MLP neurons of a small language model. Each row is named by its layer, matrix (gate and up: input weights) and neuron, and shows model dimensions 640-767. Each number is 128 + 24 x the weight over its row's rms, rounded and kept within 0 to 255. Numbers have three digits each. A neuron's up and down rows have the sign that makes its largest values positive.
After each neuron's rows, "fires in" lists the words (lower case) most often at its 100 highest values on Wikipedia text that the model never trained on; "fires on" lists the tokens most often at its 100 highest values on Wikipedia text that the model never trained on.

L6.gate695:163126187120169106159103087106156135118125140108141104160119095167105133145079165111132105135138138128086132116158119142110113166144152105127138159077151118132104157121165175113145097111135145179077108098096139118131140144119128156142102155102150127140165114137108153141097140139086101164167089157134158123106115142129111147120065093091156116143108132146158136098162145129136124131132
L6.up695:138139114145103156139104113133137135125144124129127133098130158157115099116165115135099126137141136166153127121163171166117112138147142075078112076089172131121155152131161103159109091124139064129156157136133091163171129148174118126165120104143121095092144157093165154097119098147132106103122089089114093141119137113132114112110126168122150127108118140148153163165152132129106160126136
fires in: "as", "and", "for", "then", "also", "later"
fires on: " as", " and", " for", " then", " also", " later"

L4.gate981:120111154131144174134091091140145112126134148179147109126118126104127124137112117139146123180106119107100132163102118140096151195077073167169143140141177104110138111134091091101118035111148140128152122104089111094091170134142092110160190136142150153102096140131153134132104131146129087144130154124148162122129125161139146125131142137147127163121080092131144137101146146099106087144123
L4.up981:143153104139134164137123109180074123098159137155155145115122145108087125120118105083096156175078092140139140152141133082127169177094129113108106109119159159123132132126111105141162119108141146100135131120154146144111149093149128106140145079145131162122109101136177135100135170113122146117139141147107129164160141127104107127115111135144071128101095133120136107114129143104120126129125
fires in: "from", "worked", "work", "working", "who"
fires on: " worked", " work", " from", " From", "From", " who"

L6.gate963:190148126129120151107143159113130192126099122108132089162100131161139136118114155131076118124167161111099136096151100153145091113141128145132135117132128139158113128139216111119115142142101121142111114111094135158110151126096075118149091164077114143147142182091134155147101122100157151118178093160097100160146152168081163129109110128080082104152087106129132120133159126174165164089153
L6.up963:133145111131132115167145073159128111123160116134132125120121125108138085156118136109149115156133118156149149115093160117131146117114123142124062118087117140092126118155087102154126127121111134188127115087116108145131148130152093107115120102120148153100126163094120115100140111140184152126095134140152165173118126140105154129135118104134094133068132104128139090153107185121137132139156
fires in: "each", "most", "as", "all", "either"
fires on: " each", " most", " As", " all", " either", "As"

L4.gate1503:128154134109099098128159116139100112119103124124131099120103095162124103092120144157079154120100155138082145135122113135145100122126097177182137088194110155127124133121096161068128101103183136172123101113137168134143177194105135152149096107119108142153121114112135179106146138096098149134149126190142147147129129122116136164112129151139168142156060140124116084108119139160133087116101
L4.up1503:115116130115125137111166106142169123123135153139106118104096139085115100116124141121132111133174116166086096123117124125172169121111132148111164098114130141104162136151127133125119100157168174109123151127107106125138096058144115116114142100118142202086132148141117164122120137101139062175150150138142140114121153100109134115136136063154130087135129099120108093128103163153162143126125
fires in: "to", "of", "after", "that"
fires on: " to", " of", " after", " that"

L6.gate65:115125150137114059141120138157099138117119091145128100168148121131137191106119170130139132088177118122170137123115105109189103129156144137162135125147175116095145142145159088121070089148114091128154122118120134136079108127088091141090089143110169145168109110127114150160124116143145169142145126117141077126138111098100123130101167107153164079169120136145123138105110141110081151123142
L6.up65:097159148150144124107152123090138127109078127113128148173139159172178100152108138168115080112110138103094141114155137146147134108118149104129125107106148070132135105149141113140131094142157147094130165164125131113101155127118072112157160120107141159137149099140136178123127085162112134097114160131109139095136142108150122136145152120168127130113128159140093153133128112093118132133092
fires in: "of", "in", "to", "there", "by", "on"
fires on: " in", " of", " to", " by", " there", " on"

L4.gate262:147111116110118120129109149147110146105190130129141093120130182141144148115085162141147143093138170111122099106140106110133118149117111121147122139153133151144107144150157108078146101056095101127130153146158155134123151125122140198138138123131105179137144123111124117102141191140073142135106110137182189142133173107098145152113117113144111167157128113142154092139126107137119110116117
L4.up262:126128115103133105127132145131111131166118145132149162120165081123117103142082111143109135132109108078088146141132110156091123117125107130156110132175105125167139108139155156130144107149117105144141107122154131162134123159091153109107092099118135122128115164111139109126136151120122126098124112155137136132144134143153177131140106145097120171136134097113100068133183149124139113149141
fires in: "that", "what"
fires on: " that", " what"

L6.gate1322:161134128115119146128151117101117131117125091102165152119145142131078167074090092151118104141102145123085186151143087113132088172163097150134091102088134167111118136106147125099135108163114101135117110143098161118150127140079097123146099076127089157090144131148097128164103164123080144160149135109092116133128144124136134155148121149127105113160100107151119082117133087148124139132129
L6.up1322:124117143095102170196104141139185122151140109136131106144122143148141115099071112118089105140156189092147128129109144124150153157122135157145125096147132140164134127128134101080147120081108109117084159132143122111108108117161169071139150166101115147162113126157111135153105134116141108125157141151157119143111134150135096170116148144079175108126127131073081124098125143131161152083153
fires in: "after", "while", "to", "from", "despite"
fires on: " After", " after", " to", "After", " While", " from"

L4.gate1614:136144149146111131129076105159151163146122133136119120126117142144123162113164112111147163136077133158169114093132105143113093147136132112145121125088162124128125103148143123156112168138131126075104102139098143111135146108138130136152143160125139092122131051131153159102107112169110101132116185159125096025150119142096169156160159105115151128144112133130099126123116180106131158119162
L4.up1614:159113139171168117125114114116160057157182122117094123126128114115128093136097118135132149135149120130125120148128085119122171091103136119137116150182174084110132097146163131132146083139162139121121123155119097122077081081107135137148123111121117137105135148122112132120092116135106117132172124055105177113096181114123104165113135081134138119102149131135141154115151164161114122126110
fires in: "to", "be", "as", "characteristics", "have"
fires on: " to", " be", " as", "istics", " have"

L4.gate35:169115139125140142125135150111106151086135140123136106100113109114147109129096160079137107151099150114086127155095120092161120122145172132124148125132122160079134139124146143157092132114104113155118180133120112118139152084161105089088063121090118119126109142131109158145169126120083071196153143138113138143117138120145061107094092131136139097150128133137110145133119155119118130132124
L4.up35:124112176087137140141131118140102137131193147139139121165163151120179172155124140128084122142139127099126145097141134108133118130109137179154132069116119140142116164138126154102132071077178128094126137117105106118146143113157107058115127105132093131118077140151113094129141144152153132152137149107125103176127152120123152118149161168114139139143124156161145126110167132094123124115108
fires in: "she", "for", "he", "won", "career", "his"
fires on: " She", " for", " He", " won", " his"

L4.gate1123:172136132132155145150121141137145109141126126165168095118124110105127154134133149113134126139130088110104142102136150111108144157126102208147152105111185112114130132157165113083127160112155137139109082147150095136123147103102101166110156149116124143083112121121156127167117108089143124133149111181148090113091156113103072106139139124099142105104177126184114084148136164102138118162139
L4.up1123:124124169175120148108106117154108108116163119131128122108129093119149133094116115110094153124091090076103118128147102114089096153149140151179101158140156185186111101137127144141110108117151144122128101095133124126134172141139101125098140159131167116132157118143118150142128077077113139139133102168105080112116139099133124157138120135130150098126094135118159109140131155112109085139089
fires in: "as", "just", "april", "august", "march"
fires on: " As", "As", " just", " April", " as", " August"

L6.gate1742:118137119134103106175127160149066126107129142148097099115090100136119140161133090115130177121111113132117151102170106138174128137125176114100184088153147063119140144142122123145114152138128152140163094151093128160143143109149124115122130121101169108107100138134138104098126141096144095164133085084134121112140127143145098140132114141151105143141112138132142079123144128127118133112138
L6.up1742:174133184141139108084157124124142113154138156120112130141108158113099141113138090128111091160115108125123166106130137098135091099158089192130142137129147098135151151160109122113127098099136122140122157148136087116135116120126138103103103135130121148125138135119132091182124118118141127102115077090123173103096114137114140148136146161161145113108179087167112120104147160091093139121129
fires in: "she", "he", "this", "it"
fires on: " He", " She", " This", "She", " then", " It"

L6.gate346:136108131130119105128114159141128089170163098160109159114119155128109144091116113164101148123122132107154172115094121130138159131116120136134098159062145104134134115125148152092115125101141098117156154137141113176123152107119092115154122117088087165125107110126154108119126122148097122133113127100100146188122138153125147143105136137123193151076145144127139110143106151131156114137104
L6.up346:111077153126125089114147154100138135135136114147075133164120134108129099150070117119124140096123132091136145127105123142134136129084152163143109157131154139113130117204116160151181172134143168145126111143131118143096155088103161105162115168141093108125119149147137077137126131163134125117126117121126150111116109140107116145119122132105137147134132115156155143124135107111170152147145
fires in: "to", "as", "it", "which", "that"
fires on: " to", " as", " which", " To", " that"

L4.gate357:142126128131135104140141089102161181115109107122148164127112125144104154113097165141158146153097147180140106130136139087132136096164151090107164126129099170174101142121138152091114150110086156150127144078093085143118154145098123099111135136079137113118108134133135134127122146118136091160116121117136216132123102124134108144127151120133114093112107125131156148121132109146135110119132
L4.up357:140143145163143118191138128103117132151168133126133108078114113128110082115123147142148124117121097103105139102150125130133074113118130101122149119113115107144104134172157120138115173100170143143146172129165073099121159098152146124105159157125167162123144088138131106116092144150125114102041122085141154140164093096112115150124143141146144131114097150128127118132096127126128123145118
fires in: "as", "specifically"
fires on: " as", "00", " specifically"

L4.gate1229:159162125136129150127144150137134101135141135143090156143078056137104149110141131094157133106131125139163146136134138112126094115139140178162144172142109125113130136178156152157110114166116136160111128187137156150144123143119115143143126156135131149149138148121156110185117099167064108120107114106142137124131138143146120109124141164155137114135095167133108122154074160137180147159107
L4.up1229:125167155106156151132128154137148119116113141089149115149119130170140153161141122097153161119078130105142091110140134117146118138123105099122155124145098136103068110120143159123130102118103131115131126141185130122114155126133113154072123116133154147142139122104193128101128132133165111111136179101148115115169130105108131158051092086140140145133130092148172094127124147177136141156144
fires in: "first", "second", "third", "uttarakhand", "1st"
fires on: " First", " first", "and", "ird", " Second", "second"

L6.gate1066:144119136168146143151123171119156110154126134112169119133145102112189095133118140139081101125081089145117158075154163110105097120092122159165122109136164178087146151169179115114126100156136130124126158115123072097127131130122142113125159133110124144094103137081154132136107127134114126122101115124128117115152091145117102164152105135138120103132116105138109124133117123103153149132085
L6.up1066:120162121145160135119170080095146144096134149130179153131150140116159134145124160087117107131089083126124109145110145131147140126066126122141145090115145129123119131161118124167130134132126109162147108160140129109170159123095148103114132127096125104123104100116137165135165112142152170133115139131151100152145106178120128168174154132134113130136112146119105110133107149115106155138112
fires in: "as", "how"
fires on: " as", " how", " As"

L4.gate63:125172144113110116134122135148117139132179134129139108137156119150128084139154145104122103113109122112123155143153118104087115113077109128184105066104121164090120141120133066076083155124158092120127135157147108100139107128094109096100139133124183150138093121142123141136141174130129104131146096148111163142128090108092112135134132135115136111166129103132114121122134144165189150168122
L4.up63:168129110142119129153115130117118133122130125085139136126109131132183140157117140102133147123146102117145087112145130133127107111101138138136096130147123120115103117103117134119137135122136145138118104123131124119114110091171088134111137136107135140132169142105164150132131108128179184123123143155125085123129134130128101126165126133144120131103158164125083137134136145124134126140183
fires in: "as"
fires on: " as", " As", "ad"

L4.gate446:106070177182142104147139124128098116136151164085065110117153128104092150117126129139109136117125146115175127157116154119144152104162120150150155144122117102143098120105159158135062132141141131169147157132093156140112132148115135076119123126126158113143123109139147097152139139125137095144166148120123116111157141162109153150114165142143127098106114149120124137110158097121154116127087
L4.up446:115159107131115128173158116052093148087097115123114148164126172131127121169113134113154066140106125161138156141131114132118144104186103091123094143163162069108159113104112150118100098146078130049099126136154114121089104137147122164164108098126111121106107095128129129125104158141143137120108155152134083170126119127127139146147124095120121146175119088148094153143148126108135166123128
fires in: "of", "into", "to", "by", "with"
fires on: " of", " into", " to", " by", " with"

L4.gate1072:133146117124119105160148152132148108155161111134098104044117117125146105132129117114092109163116172173136123122122102109118144133087127128130156107143141123134148100129162114110132149127098135114111146112123117136134122144143096156129124097127133132118132124132168101137143155136081122067078159094144126166131101135113132132169117136112147125141112131140131110119121148122153143107139
L4.up1072:122115098090150155140150137141138125127127108131149064152115186103101111150115138117143108099096159121122114186095174119159105144110142111122135153148111128143141140104131133158081153108185100176091091119133144146126144141109123154090150109083127151126115148072094160167133110132109182109138101149133148139106096075146131151130139151138137111116110120125120112133127145105115107139115
fires in: "as", "than", "aswathi"
fires on: " as", " As", "As", " than"

L4.gate691:131138119135125110117115077067149134153133112122144143123115096148148136131107130138112175214111113096165166100104100156152107122127127112125106094116152110137120132141090106139131138150106116106120151125137122112090134156094184100110125116141185075130141095100132129068181136100145075109134136128126132132146137158142104139143144180117116168149099160163134119112114149127129135104161
L4.up691:174123132104117141110110118143116136124160092124124136159117097163138125118126123115103134163136096122165172106143137109113119110078134144155104137140135133087105148101097112129154130143079122113146160160076122122095111106108105104124158137169148113095136132139163127072130109121126100127116107154097141136103154197098104132127119127120117120113098121124132122128126115124147143090107
fires in: "as", "was", "to", "is", "with"
fires on: " as", " was", " to", " is", " with"